config = dict(
    n_layer=15,
    d_model=192,
    n_head=6,
    n_kv_head=1,
    head_dim=32,
    d_mlp=512,
    vocab_size=798,
    activation='swiglu',
    norm='rmsnorm',
    norm_place='pre',
    norm_eps=1e-05,
    positions='rope',
    rope_base=100000.0,
    rope_fraction=1.0,
    qk_norm=False,
    attn_scale=0.177,
    bias='qkv',
    tie_embeddings=True,
    parallel_block=False,
    init='uniform',
    init_std_qkv=0.0375,
    init_std_o=0.0,
    init_std_up=0.0375,
    init_std_down=0.0,
    optimizer='muon',
    lr=0.0133,
    lr_mult_o=0.748,
    beta1=0.95,
    lr_head=0.00656,
    grad_clip=2.0,
    warmup_steps=200,
    schedule='wsd',
    decay_fraction=0.764,
    decay_shape='pow',
    final_lr_fraction=0.0,
    batch_tokens=[16384, 32768, 49152],
    seq_len=2048,
    doc_mask=True,
    z_loss=0.0001,
    train_tokens=184200000,
    steps=6244,
    dataset='wikipedia_en',
)
MLP neurons of a small language model. Each row is named by its layer, matrix (down: output weights) and neuron, and shows model dimensions 0-95. Each number is 50 + 15 x the weight over its row's rms, rounded and kept within 0 to 99. A neuron's up and down rows have the sign that makes its largest values positive.
After each neuron's rows, "fires before" lists the tokens most often just after its 100 highest values on Wikipedia text that the model never trained on. A number after a token or word is its count.

L6.down376:72 33 44 35 53 35 61 47 28 75 63 63 50 19 56 69 43 68 73 44 52 51 61 52 51 62 71 69 27 61 66 42 36 38 45 46 82 51 54 50 57 62 82 11 66 70 64 49 37 59 79 32 44 47 18 71 55 61 52 52 30 39 70 57 46 37 41 14 44 55 59 56 25 59 62 68 51 48 48 46 36 28 58 37 53 71 33 20 37 59 36 50 44 61 73 33
fires before: " was" 23, " a" 20, " an" 12, " is" 10, "al" 6

L3.down438:38 77 52 52 48 67 61 44 52 66 38 90 43 50 20 21 54 56 51 47 38 28 61 42 43 74 60 69 62 64 52 45 45 30 43 70 29 71 55 56 48 75 50 73 36 31 48 42 42 58 43 76 56 33 50 31 52 64 45 46 49 49 59 55 65 47 69 66 69 52 51 49 50 49 43 59 21 32 60 35 56 78 58 65 42 45 53 60 39 40 65 66 60 31 29 43
fires before: "ond" 16, "hn" 11, "ts" 6, "l" 6, "ember" 6, "ial" 6

L4.down152:52 65 54 62 53 32 58 40 53 82 45 47 40 01 61 80 47 50 47 41 42 61 36 61 55 82 49 44 58 42 47 55 32 52 56 57 62 35 29 65 49 43 42 77 46 38 63 33 33 58 29 47 41 42 67 57 54 82 65 64 33 33 62 87 35 59 44 60 52 55 87 76 39 64 65 34 51 33 65 60 44 61 68 33 48 64 71 58 40 30 58 43 59 84 55 47
fires before: "ace" 19, "ac" 10, "ic" 6, " of" 6, "un" 5, "it" 5

L3.down341:42 64 37 74 64 52 67 54 57 55 48 45 60 36 49 53 55 60 59 53 33 64 66 54 52 60 37 31 51 36 86 20 61 46 30 21 51 63 58 49 43 46 43 42 56 46 53 53 60 28 39 48 66 50 45 54 22 65 30 58 50 57 44 44 46 41 53 52 51 51 50 61 57 58 69 38 64 49 25 72 89 37 36 56 29 57 62 52 47 65 65 43 62 50 25 39
fires before: "ra" 27, "|" 17, "n" 12, "|---" 7, "g" 4, "en" 4

L3.down114:32 50 68 75 59 46 61 55 59 37 42 34 52 25 62 56 30 47 32 85 54 60 79 42 39 51 61 57 65 29 59 41 46 69 13 68 68 44 42 53 55 53 49 39 32 64 70 58 68 39 53 17 31 67 26 58 53 39 73 42 51 60 23 52 50 48 66 42 44 74 44 56 52 41 28 17 45 73 70 59 44 46 53 61 52 52 59 65 78 62 77 70 41 38 50 65
fires before: " of" 14, "ic" 14, "ed" 9, "ing" 8, "s" 7, "ers" 6

L4.down25:51 51 39 86 47 50 73 57 43 43 20 63 74 52 68 37 59 40 34 09 39 64 55 82 40 47 46 68 72 28 39 32 66 37 54 39 44 77 45 52 28 44 26 54 51 55 46 67 32 28 73 50 61 41 35 62 40 69 44 65 53 61 36 25 36 58 58 47 42 70 40 57 59 61 49 51 47 25 42 57 67 30 36 91 65 59 35 68 63 39 28 45 53 41 21 06
fires before: "s" 33, "ce" 17, "ch" 11, "k" 11, "c" 8, "ge" 5

L12.down334:57 23 38 76 56 60 40 77 51 40 57 40 53 61 33 57 73 32 41 55 31 66 57 32 42 64 66 81 20 16 41 47 59 63 42 48 55 27 48 60 69 49 50 68 24 53 42 42 49 48 54 84 32 90 47 27 38 34 44 79 32 60 26 64 40 59 36 58 56 34 47 58 50 48 52 48 38 36 54 32 48 76 56 50 61 26 37 19 19 64 33 61 40 69 67 55
fires before: "es" 35, "ed" 14, "ity" 4, "ely" 4, "y" 4

L3.down430:70 34 75 28 45 48 52 76 75 46 49 39 44 25 75 66 39 24 65 55 41 60 32 68 59 41 59 52 43 40 78 75 75 45 62 52 74 71 38 62 33 63 55 55 69 52 37 34 32 33 40 47 63 29 69 44 55 79 55 61 67 73 64 57 52 37 63 32 61 42 67 44 43 46 56 49 67 45 76 73 32 35 30 70 33 51 63 55 57 50 57 54 39 44 25 62
fires before: "t" 27, " 201" 9, " 200" 9, " 199" 6, " 19" 6

L11.down505:28 43 47 62 59 45 42 49 61 46 55 65 21 53 37 56 32 51 78 60 36 81 54 55 35 66 81 26 53 43 31 38 47 78 42 75 36 63 68 44 80 37 30 36 48 40 50 40 47 56 41 74 42 50 32 25 47 47 41 76 17 34 43 48 16 57 34 45 63 73 41 63 53 41 52 93 30 55 69 66 70 46 55 59 35 52 35 37 51 66 55 45 65 53 40 43
fires before: "on" 13, "and" 13, "a" 11, "an" 9, "er" 5, "outh" 4

L3.down52:27 33 45 70 47 56 72 49 69 58 59 59 33 27 34 57 48 61 58 33 60 83 31 60 50 48 41 50 59 36 62 59 45 52 37 62 45 24 44 40 45 46 46 18 61 50 56 42 56 48 63 35 21 65 60 56 38 61 50 58 61 42 40 54 39 36 54 44 57 51 55 43 42 31 64 54 57 52 50 15 57 37 35 52 39 76 78 54 80 35 49 50 27 38 72 41
fires before: "er" 23, "ed" 21, "ing" 13, "ers" 9, "-" 6, "s" 5

L2.down46:57 34 24 62 44 45 77 66 63 60 57 41 38 40 35 51 46 43 42 35 38 44 19 47 26 44 59 66 42 67 58 54 41 37 57 68 60 29 54 40 59 64 54 40 36 46 58 52 29 49 47 54 52 35 47 50 69 30 63 62 54 48 33 48 58 76 34 62 59 27 46 56 63 55 35 56 34 46 50 29 50 62 57 65 35 32 42 29 54 69 49 24 40 41 63 75
fires before: "ed" 31, "ing" 29, "e" 14, "es" 10

L4.down397:48 61 38 68 59 53 67 72 42 27 52 09 40 19 52 51 50 38 45 45 54 31 53 46 42 56 58 76 48 38 22 57 36 54 34 59 46 70 40 71 27 51 45 46 20 61 36 63 58 35 64 52 50 94 55 09 43 69 62 56 52 56 40 52 61 35 26 36 46 51 61 49 35 43 53 35 52 26 38 46 35 71 41 53 62 45 48 34 24 12 59 47 53 76 48 50
fires before: "ch" 32, "ine" 14, "k" 8, "in" 5, "g" 4, "ie" 4

L3.down42:52 73 55 60 60 14 84 11 43 64 43 69 53 42 28 59 53 44 29 31 39 72 74 55 50 71 41 51 53 41 51 42 69 50 63 61 49 63 51 40 30 52 43 77 45 24 63 46 64 62 29 43 67 67 46 57 63 81 33 71 49 34 30 64 43 51 38 58 46 61 64 42 51 43 43 57 77 25 34 26 67 39 62 53 40 63 63 44 30 23 54 56 32 44 42 38
fires before: "s" 28, "f" 12, "c" 11, "st" 10, "d" 9

L4.down381:38 64 44 24 60 21 63 40 39 26 34 62 49 51 41 57 63 40 31 43 52 40 61 55 35 59 54 55 52 29 66 66 21 63 72 63 55 36 67 59 53 47 60 82 41 32 60 28 23 54 22 58 31 53 77 26 67 54 66 35 63 25 56 48 79 40 54 15 77 57 61 62 22 37 48 66 82 65 20 52 28 26 36 61 53 34 45 51 41 53 62 56 44 39 43 44
fires before: "st" 18, "f" 15, "n" 12, "t" 10, "s" 9

L2.down455:60 55 73 45 49 62 55 69 35 49 54 34 32 81 10 41 51 55 84 49 40 48 52 36 48 37 37 56 57 32 33 69 17 44 61 50 11 44 37 54 55 54 36 65 38 55 28 55 49 58 56 80 67 59 53 39 62 47 78 60 53 19 62 52 41 50 37 60 22 25 44 73 44 58 41 57 34 55 34 52 49 57 63 47 51 52 66 74 36 63 32 36 27 44 41 44
fires before: "ed" 30, "ation" 14, "e" 11, "z" 8, "on" 7, "ens" 4

L4.down315:44 50 44 51 46 59 27 18 37 58 65 26 44 57 60 42 49 51 43 52 12 66 44 62 45 52 47 70 53 40 74 74 68 32 46 46 46 49 63 47 24 68 46 58 57 63 43 53 44 55 54 55 77 72 57 48 37 56 66 80 64 37 42 30 39 42 70 83 58 58 30 36 59 48 49 46 54 27 58 40 39 44 70 30 45 64 63 57 65 68 38 33 40 50 41 58
fires before: "ru" 25, "s" 10, " " 6, " C" 6, " T" 5

L12.down42:39 47 46 54 42 64 78 21 40 64 50 78 45 59 61 54 51 58 59 64 39 13 70 50 45 72 17 39 83 56 49 33 31 53 49 49 51 41 44 62 35 26 54 44 46 77 57 44 60 68 49 50 15 68 54 32 54 06 54 60 55 68 58 59 52 39 24 77 32 64 29 64 58 60 64 60 53 68 45 46 57 70 36 44 56 51 60 37 90 44 41 44 53 51 59 54
fires before: "y" 23, "her" 16, "ic" 11, "en" 7, "ics" 6, "ia" 5

L2.down183:46 41 54 52 43 59 55 29 63 23 53 43 41 54 41 45 40 42 46 49 37 43 61 47 69 66 55 52 27 27 48 70 68 58 29 61 51 68 27 68 37 42 48 66 42 54 37 66 77 31 44 30 38 41 52 15 63 49 57 48 40 40 66 31 64 43 40 40 34 72 57 61 50 63 41 56 28 44 48 62 42 67 38 64 49 69 46 47 32 32 61 51 63 68 44 65
fires before: "ch" 30, "ine" 14, "k" 11, "in" 5, "g" 4, "ie" 4

L4.down363:40 41 43 74 74 46 42 42 63 42 39 43 67 50 48 52 26 51 52 49 49 54 57 45 48 81 41 10 75 91 59 31 67 36 59 52 59 79 48 33 30 59 43 84 29 39 61 48 48 60 68 36 47 40 31 51 56 61 50 58 56 61 44 43 43 45 39 58 58 62 33 52 26 25 45 36 46 65 57 37 46 67 71 52 09 66 64 40 58 32 66 43 77 50 55 64
fires before: "ec" 21, "e" 13, "en" 6, "ir" 5, "ons" 5, "ort" 5

L2.down353:36 52 39 47 44 51 53 55 45 54 25 30 39 79 27 53 76 38 57 54 67 71 47 40 52 31 54 48 65 37 60 64 33 63 86 52 29 22 72 51 37 60 53 54 56 38 36 23 57 47 50 67 52 87 35 76 18 52 50 39 73 26 62 54 39 55 33 50 41 26 52 27 73 49 50 38 38 41 40 43 35 60 63 43 65 47 46 60 10 37 65 58 43 78 57 39
fires before: "ed" 30, "ation" 14, "e" 9, "z" 8, "on" 7, "ens" 4

L7.down275:45 67 77 34 60 82 78 55 57 54 48 38 48 34 77 49 48 61 56 57 51 44 50 85 49 29 43 85 39 28 66 65 58 40 66 30 55 41 58 68 62 62 55 63 49 42 63 22 65 62 57 57 43 56 51 58 79 38 79 71 47 68 42 51 49 57 59 45 58 22 85 39 47 46 53 40 16 58 42 76 48 42 49 69 30 42 45 51 46 36 37 41 19 41 54 41
fires before: "ary" 26, " 2" 10, " 19" 10, " 200" 9, " 201" 7, " 202" 5

L12.down82:34 66 84 51 55 22 41 32 18 20 50 36 55 63 65 42 57 47 45 57 39 15 44 44 60 50 68 41 58 44 37 45 43 67 47 60 45 65 49 51 00 46 66 57 53 60 56 28 49 53 54 59 24 54 51 52 59 37 23 47 36 40 28 83 50 22 37 51 55 35 53 65 63 74 41 52 37 68 39 44 37 91 70 35 46 52 35 52 82 64 51 31 66 03 57 58
fires before: "ent" 31, "ft" 7, "y" 7, "ents" 6, "b" 6, "ic" 4

L2.down257:47 55 62 59 66 58 54 52 52 39 51 48 33 49 51 68 33 53 49 43 28 81 41 48 63 31 53 43 74 18 55 39 28 53 34 38 66 60 23 52 55 43 57 63 63 51 56 67 34 49 58 34 39 64 28 88 40 56 53 55 36 44 19 50 46 30 54 53 39 80 34 46 42 35 54 24 28 28 64 29 59 45 47 38 57 63 74 46 86 42 62 45 05 69 71 29
fires before: "er" 26, "ed" 15, "ing" 9, "ers" 7, "-" 6, "b" 6

L2.down396:25 40 56 44 48 61 57 52 51 42 65 35 13 41 70 80 49 76 50 22 43 60 80 26 29 51 56 39 52 19 56 65 32 31 28 79 86 49 53 45 52 44 42 41 64 44 55 52 60 32 62 38 46 60 49 58 41 50 25 52 50 30 52 51 41 48 64 57 38 61 48 55 44 56 58 35 65 51 36 12 60 70 49 71 27 46 60 39 91 34 72 53 25 68 73 55
fires before: "er" 26, "ed" 14, "ing" 8, "ers" 7, "-" 6, "ow" 5

L3.down327:46 65 54 40 62 65 37 39 58 33 13 44 62 65 41 37 57 20 71 57 60 34 56 56 35 79 48 52 36 46 74 75 47 59 80 37 44 45 57 47 20 43 33 62 37 39 67 49 49 59 56 70 61 28 79 54 24 55 68 32 62 42 64 31 56 47 33 64 63 61 56 85 28 41 67 56 51 47 26 60 45 54 45 62 50 55 48 60 50 77 38 26 77 53 67 86
fires before: "l" 17, "il" 14, "or" 9, "ly" 7, "a" 6, "in" 6

L6.down87:34 57 52 55 65 33 70 32 70 53 29 53 71 26 47 47 47 38 67 62 47 47 61 50 34 77 37 26 70 55 59 46 43 28 48 63 57 66 46 63 29 45 52 87 69 38 70 41 20 54 40 55 27 52 52 57 71 35 26 50 57 58 47 35 29 52 28 69 76 40 38 62 26 36 30 57 67 40 39 34 56 64 58 46 52 59 61 32 77 49 49 37 57 58 65 53
fires before: "ec" 21, "e" 11, "ace" 9, "ort" 5, "ons" 5

L12.down44:25 44 26 37 44 43 54 52 48 51 54 56 53 41 35 57 35 57 42 62 34 46 49 38 06 82 41 61 42 52 53 45 42 55 70 48 71 26 37 37 79 56 61 56 52 60 47 51 49 45 76 27 37 57 41 60 48 43 52 55 53 58 48 41 75 64 24 43 47 52 68 54 58 45 71 57 54 37 29 59 42 18 49 56 62 61 31 38 56 62 45 89 35 40 44 49
fires before: " a" 25, " an" 12, "and" 8, "b" 6, "le" 5, " the" 4

L2.down473:40 38 62 63 64 43 64 63 53 48 42 48 48 26 17 45 38 60 44 36 59 67 36 55 30 34 77 39 78 43 69 34 35 37 14 70 53 60 50 61 48 27 56 45 56 59 47 51 62 36 51 37 20 82 68 56 70 50 48 29 64 39 48 58 22 29 54 57 42 62 62 59 57 61 56 40 45 78 52 62 74 68 46 47 39 44 66 42 45 43 58 44 09 30 54 58
fires before: "ed" 29, "ing" 13, "er" 11, "s" 6, "ice" 6, "ic" 5

L3.down98:27 28 44 54 42 49 56 83 55 65 45 55 43 31 21 52 65 51 30 47 60 42 32 53 46 39 61 35 63 20 52 59 39 28 25 57 56 76 40 53 64 45 56 73 54 64 60 54 33 46 69 14 59 46 56 77 72 67 34 21 73 35 58 53 17 37 29 51 43 72 82 47 45 11 62 38 54 75 43 69 57 79 39 73 30 39 42 47 35 47 71 62 35 56 56 61
fires before: "r" 17, "ent" 12, "ence" 11, "ed" 8, "ing" 8, "ation" 7

L4.down228:51 27 43 42 44 65 64 51 43 58 50 44 56 51 19 77 45 31 51 56 31 63 79 29 17 43 50 44 49 18 62 65 38 70 63 27 57 53 84 83 79 66 37 52 54 46 21 45 53 34 20 24 46 53 51 46 42 72 38 33 39 64 38 52 55 52 38 54 75 31 49 65 50 22 47 37 46 44 47 72 46 71 61 75 61 75 54 42 39 26 49 51 59 42 39 55
fires before: "a" 23, "inal" 13, "an" 6, "ade" 5, "her" 4, "b" 4

L4.down273:34 44 57 53 59 27 34 71 25 55 72 73 43 59 36 34 51 40 48 08 53 67 37 53 50 79 71 42 43 43 65 59 30 32 69 55 30 56 56 53 39 76 47 59 57 36 52 57 55 60 64 31 62 42 76 49 55 45 55 60 38 47 68 23 20 39 44 48 36 68 63 38 18 44 52 46 37 43 50 58 47 50 36 53 50 66 62 49 59 44 39 39 32 60 44 45
fires before: "u" 15, "et" 9, "o" 8, "ot" 7, "ack" 7, "l" 5

L11.down495:28 32 55 63 53 46 45 41 42 65 32 60 55 63 42 44 64 70 52 49 64 43 63 42 51 72 33 81 57 38 42 21 71 26 72 39 45 88 43 36 36 78 34 61 47 41 51 51 41 54 61 24 51 51 37 56 56 57 39 43 29 60 43 59 54 43 59 40 41 31 48 55 75 59 25 14 35 43 82 55 45 52 59 42 56 40 64 40 86 79 68 74 32 62 59 61
fires before: "ra" 26, "n" 13, "en" 8, "er" 8

L4.down305:43 65 34 38 43 57 56 72 60 60 43 63 42 42 56 66 27 58 46 75 53 68 41 43 28 64 78 21 64 34 43 78 66 60 28 57 42 74 27 52 36 45 43 56 33 49 74 44 59 22 45 15 37 59 35 52 67 39 77 41 70 44 48 64 58 32 44 35 55 76 63 57 67 44 37 21 44 54 38 77 43 66 40 32 72 36 36 44 49 40 56 65 59 33 36 68
fires before: "ed" 14, "y" 13, "m" 12, "ain" 9, "ry" 8, "ing" 6

L11.down40:45 32 48 56 38 49 58 43 50 69 56 63 42 35 06 50 69 32 65 27 49 64 21 60 08 48 72 54 45 44 80 50 63 43 30 38 29 58 67 48 49 46 69 61 40 35 30 64 66 58 68 54 56 33 28 31 42 59 57 61 48 37 46 18 20 52 52 40 44 39 58 70 84 37 63 48 63 48 55 59 56 23 55 43 47 53 45 51 37 66 56 22 56 63 42 52
fires before: "er" 14, "an" 13, "a" 12, "ire" 7, "all" 4

L6.down306:50 40 46 69 73 85 32 43 36 46 31 60 45 47 79 16 44 68 69 18 59 61 64 43 30 45 63 44 41 29 61 53 50 46 52 51 44 33 60 50 41 42 48 49 58 66 69 20 47 47 74 43 13 13 26 57 32 56 45 26 51 63 45 47 29 60 36 39 45 45 46 52 69 63 48 39 34 62 43 50 20 42 53 25 56 49 36 48 74 45 52 39 61 20 29 68
fires before: "y" 18, "ish" 10, "ic" 8, "ain" 6, "er" 6, "d" 6

L3.down465:60 43 48 31 36 70 74 53 47 67 17 84 46 22 50 29 57 67 62 50 37 65 25 68 72 70 56 31 33 49 52 16 64 63 38 63 65 38 52 58 34 40 48 26 54 39 71 67 42 56 44 70 75 43 65 41 48 68 56 42 48 50 44 56 46 48 37 49 72 62 64 62 46 59 80 64 67 28 22 44 57 29 35 29 30 52 46 67 80 49 84 34 39 32 68 37
fires before: "lect" 24, "ar" 19, "v" 17, "p" 6

L2.down59:56 35 53 61 53 45 84 37 35 64 53 94 50 49 62 33 66 38 53 18 32 55 65 24 37 29 21 44 63 44 33 31 55 53 52 37 63 58 37 41 26 31 35 63 49 48 84 61 30 37 41 60 59 48 32 47 24 63 64 51 29 73 48 49 68 45 44 57 78 48 57 54 52 59 48 55 47 52 64 48 28 42 76 68 74 53 46 72 58 54 32 61 55 41 15 37
fires before: "s" 32, "k" 9, "r" 8, "ch" 8, "ce" 7, "ent" 6

L6.down262:44 45 76 56 25 60 73 61 52 50 72 35 43 36 25 41 27 31 36 71 46 35 64 74 26 67 64 65 37 49 62 56 60 68 61 69 76 63 32 97 45 37 41 66 50 55 54 63 54 58 27 47 57 54 55 37 55 70 74 50 64 15 51 38 53 35 51 58 40 58 55 26 43 34 47 34 46 53 34 58 53 38 25 66 72 51 34 47 36 24 53 43 53 68 47 41
fires before: "ch" 24, "ine" 14, "k" 10, "g" 5, "in" 5

L3.down198:66 66 71 73 56 48 31 43 23 64 27 31 75 46 33 53 57 48 60 54 58 68 44 42 43 60 64 46 50 45 46 52 42 51 55 52 48 32 66 65 58 47 39 47 53 38 47 38 79 67 57 62 31 47 32 71 55 70 34 74 70 72 33 31 61 67 59 39 56 33 42 43 67 48 25 50 28 65 51 48 66 54 36 46 51 75 64 38 31 37 55 55 72 55 50 40
fires before: "y" 26, "," 18, "al" 10, "t" 8, "age" 5

L3.down151:73 37 53 53 49 58 77 59 29 72 46 81 57 61 32 38 63 12 55 17 51 44 45 52 24 32 34 47 59 48 59 33 51 45 45 37 80 68 32 44 00 41 26 57 49 22 74 69 36 39 76 28 55 39 37 56 27 75 48 56 50 75 50 41 58 26 54 54 60 49 60 58 65 63 47 58 30 43 47 62 52 37 50 83 75 66 33 60 38 53 27 36 54 37 41 41
fires before: "s" 34, "ce" 16, "ch" 11, "k" 11, "c" 8, "ge" 5

L2.down60:57 49 53 48 49 50 41 67 49 55 53 54 46 35 41 49 45 13 42 24 26 54 52 60 21 70 75 52 58 49 51 55 64 51 44 56 65 63 28 58 09 56 42 83 43 27 34 50 63 52 53 27 35 48 55 40 48 60 73 64 58 48 39 35 44 36 43 31 35 73 45 53 28 51 58 51 38 56 58 43 43 72 51 50 77 63 56 61 42 28 61 67 67 49 32 57
fires before: "ch" 30, "ine" 14, "k" 11, "in" 5, "g" 4, "ie" 4

L3.down102:54 49 66 63 52 47 66 55 45 47 41 29 45 24 38 43 61 41 63 69 49 53 55 49 38 24 61 63 78 44 51 19 24 70 43 63 50 51 61 68 53 61 26 56 58 37 37 71 61 58 47 34 43 55 39 43 56 68 17 63 70 62 63 54 40 56 13 51 50 40 05 35 51 49 35 55 25 35 45 52 44 28 47 69 69 36 54 50 69 35 58 48 40 29 61 60
fires before: "y" 22, "," 19, "t" 11, "al" 10

L3.down148:66 60 52 71 58 48 59 60 24 70 27 92 56 42 56 51 64 46 49 35 46 48 62 64 32 24 29 79 59 45 41 38 77 58 21 52 61 51 45 44 19 33 38 29 57 63 49 56 36 34 68 56 67 38 39 60 42 40 44 52 39 54 49 46 57 38 51 36 41 75 57 61 49 84 45 69 50 49 39 65 62 72 72 42 65 67 29 63 49 43 00 60 33 38 34 27
fires before: "s" 35, "ce" 18, "ch" 11, "k" 11, "c" 7, "ge" 5

L4.down169:53 44 62 84 44 46 61 53 56 48 27 34 70 25 53 58 42 62 46 59 50 59 43 53 75 55 22 41 63 50 54 36 19 31 70 48 63 27 05 38 46 55 45 82 30 63 68 52 65 68 50 52 84 48 57 51 71 45 48 47 41 46 23 39 32 39 36 59 52 66 41 71 46 36 33 54 66 33 44 51 57 40 64 58 50 76 69 50 53 44 59 39 46 30 73 69
fires before: "s" 17, "ic" 15, " of" 14, "c" 8, "f" 6, "y" 5

L2.down319:23 45 28 59 33 53 29 46 75 44 46 25 44 49 47 27 42 21 86 26 56 58 62 33 57 58 48 69 36 55 67 38 64 43 35 52 54 66 33 64 09 51 37 43 48 64 58 35 56 76 73 65 58 47 50 43 62 55 56 49 64 73 46 47 45 32 36 51 38 31 36 62 46 42 35 43 49 54 26 79 91 58 26 53 44 59 72 59 48 41 34 46 54 52 19 52
fires before: "eam" 27, "ime" 9, "en" 8, "ra" 7, "r" 6, "er" 5

L3.down266:60 58 71 38 56 31 60 15 45 48 52 49 62 14 54 74 51 66 46 48 58 56 47 57 69 63 49 71 53 36 44 59 29 57 58 64 45 39 49 55 64 64 82 59 38 44 73 63 51 53 27 47 25 50 53 34 61 67 40 31 50 36 41 79 56 54 32 75 53 49 57 61 51 65 71 44 71 46 59 75 34 38 49 63 76 39 47 62 26 71 68 52 62 51 15 54
fires before: "s" 25, "f" 12, "st" 12, "c" 9, "d" 9, "n" 8

L2.down97:68 48 66 59 45 52 51 51 57 69 76 19 38 30 81 64 40 70 43 70 27 79 53 67 63 07 44 42 47 40 30 70 77 46 34 48 77 72 25 51 62 49 72 37 57 47 40 42 40 39 40 60 59 43 32 46 65 40 45 55 62 50 59 63 72 29 78 37 54 42 64 19 65 46 63 40 57 42 61 45 40 30 72 56 31 37 57 38 76 37 67 66 39 43 22 39
fires before: "t" 27, " 201" 9, " 200" 9, " 19" 6, " 199" 6, " 2" 4

L2.down67:24 70 56 59 45 74 56 62 64 67 45 71 46 51 32 35 62 88 64 41 41 36 51 13 61 66 73 59 34 44 63 46 69 42 61 55 59 53 44 61 56 52 42 95 51 61 41 56 40 75 61 67 49 48 43 66 59 67 29 33 51 35 45 60 62 33 52 83 61 26 40 64 20 51 48 35 43 48 79 60 70 52 32 58 27 59 60 57 55 57 39 88 42 46 45 40
fires before: "ond" 25, "ies" 7, "e" 7, "h" 6, "ial" 6, "ts" 6

L11.down197:47 72 56 38 30 59 63 45 49 56 61 50 36 45 15 56 35 29 64 46 50 39 36 37 14 64 54 42 53 40 48 24 35 62 58 61 60 25 59 67 29 34 50 65 54 71 48 64 46 43 59 28 32 59 64 36 45 33 54 45 67 31 74 39 43 60 27 66 54 73 54 53 37 61 57 65 51 29 58 65 18 61 64 49 46 63 60 74 61 35 39 19 32 82 53 36
fires before: "u" 20, "et" 9, "o" 7, "l" 6, "ot" 6, "r" 5

L2.down13:68 64 50 44 36 40 45 48 52 44 49 57 35 49 47 79 38 59 23 29 44 62 34 60 60 38 83 60 50 22 49 16 64 61 35 67 51 35 47 56 66 26 63 41 48 71 48 57 47 30 72 30 28 38 48 67 70 47 61 35 43 52 41 59 39 45 42 50 39 52 79 49 49 41 54 61 72 69 66 71 51 46 35 60 23 65 44 51 68 40 66 59 40 27 63 45
fires before: "ed" 15, " |" 15, "er" 10, " (" 8, "ing" 7, ":" 7

L2.down324:52 28 46 43 44 59 71 66 52 78 42 74 42 30 69 43 42 35 59 66 56 50 22 40 71 67 53 61 61 61 35 42 71 52 29 62 50 40 54 29 59 34 52 47 63 42 59 77 56 54 35 70 70 40 62 44 55 31 41 39 36 62 41 42 25 45 32 30 57 51 52 68 54 53 76 90 69 44 75 45 42 27 14 41 46 43 40 51 56 35 62 39 53 55 59 23
fires before: "v" 20, "lect" 19, "ar" 15, "ach" 6, "ver" 6

L6.down61:59 57 71 42 59 50 64 40 44 46 13 67 79 62 22 68 52 56 99 38 54 28 59 34 37 82 54 66 65 34 75 65 66 47 72 43 46 46 41 55 47 45 42 61 61 43 56 53 43 57 59 72 79 49 45 15 24 47 56 46 49 56 61 53 21 57 42 83 57 74 64 67 56 70 60 45 45 59 43 54 37 63 69 33 63 71 58 51 47 77 27 43 59 68 71 86
fires before: "l" 18, "il" 14, "a" 7, "les" 6, "or" 6, "in" 5

L12.down449:45 41 47 42 38 52 91 51 21 38 74 51 48 10 15 71 68 42 57 52 51 43 43 72 31 54 54 55 37 59 51 51 63 07 14 56 63 14 68 64 66 26 52 44 45 35 53 59 52 45 48 42 51 48 64 23 74 37 41 69 41 68 29 40 49 43 16 51 56 77 55 58 58 41 68 75 35 36 40 45 71 35 67 24 49 34 40 50 44 51 71 63 49 71 50 51
fires before: "ational" 15, "al" 12, "et" 12, "ra" 6, "ug" 4, "w" 4

L7.down193:29 57 57 50 42 60 49 65 47 46 39 17 67 38 37 23 41 68 54 44 51 41 28 41 46 42 63 27 60 62 56 33 58 71 42 66 46 67 58 49 16 62 59 64 42 61 76 25 25 44 54 56 53 58 60 41 63 56 41 72 70 38 36 59 47 36 18 39 27 55 54 60 57 47 36 34 27 17 41 47 52 62 50 58 70 49 53 24 78 23 69 05 49 53 70 48
fires before: "ge" 27, "y" 15, "g" 12, "ent" 12, "|" 9

L4.down455:44 39 45 75 39 44 36 22 48 92 64 34 52 55 78 27 47 46 46 51 47 81 30 37 10 57 53 51 39 45 65 62 70 52 42 53 55 36 51 53 43 44 43 72 55 57 63 63 57 45 32 57 62 56 71 34 43 20 65 48 57 39 25 51 50 50 55 87 55 56 41 53 41 76 65 39 62 51 62 34 39 36 66 64 42 67 31 67 48 60 54 60 56 64 44 63
fires before: "ru" 24, "s" 14, " " 8, "k" 4, "o" 4, " k" 4

L4.down506:30 55 38 73 72 48 35 72 48 48 43 49 49 11 42 58 39 51 46 60 51 63 05 79 15 48 39 59 82 41 61 34 50 36 31 61 43 47 56 47 42 56 52 52 40 49 71 50 49 42 71 50 38 55 42 36 63 49 46 34 57 43 45 49 34 59 55 67 36 89 48 62 34 42 40 27 60 60 45 67 59 84 35 51 48 58 46 51 82 47 60 72 50 16 65 42
fires before: "er" 24, "ed" 21, "ing" 13, "ers" 9, "s" 5, "-" 5

L4.down104:47 33 48 28 58 69 71 74 60 38 57 26 49 82 37 72 63 46 42 42 46 33 58 55 47 41 32 33 45 43 41 66 13 41 71 63 11 58 33 34 49 34 36 49 55 49 81 43 36 29 69 44 80 50 49 72 59 48 47 45 49 32 60 35 40 63 62 39 45 42 41 70 72 47 57 42 27 35 27 97 57 47 62 61 62 47 56 42 42 34 50 33 31 48 56 54
fires before: "ed" 30, "ation" 19, "e" 9, "z" 8, "on" 7, "ens" 4

L4.down373:48 47 15 26 51 50 40 44 52 69 66 44 69 31 44 87 56 71 59 39 38 62 50 44 49 61 64 54 48 78 63 30 27 31 47 51 66 54 45 57 31 55 67 33 64 71 42 40 61 41 35 31 28 55 47 51 43 51 32 88 16 58 59 32 53 53 55 37 43 38 28 67 39 51 58 76 83 63 66 65 43 26 21 53 33 68 49 53 55 48 41 37 33 19 45 47
fires before: " was" 32, " is" 14, "al" 6, "'s" 4, " has" 4

L3.down330:62 41 22 38 41 41 40 41 78 71 83 40 60 26 39 66 52 51 59 56 37 57 46 38 39 60 63 59 58 87 65 33 46 39 30 56 64 45 41 40 60 53 53 32 49 54 30 06 34 24 54 55 22 24 56 71 63 57 44 63 24 40 55 17 54 68 80 56 57 46 40 41 35 48 59 44 63 42 86 62 51 25 49 49 37 49 58 43 22 49 59 46 65 35 72 30
fires before: " was" 20, " St" 18, " is" 11, "al" 5, " U" 5, " |" 4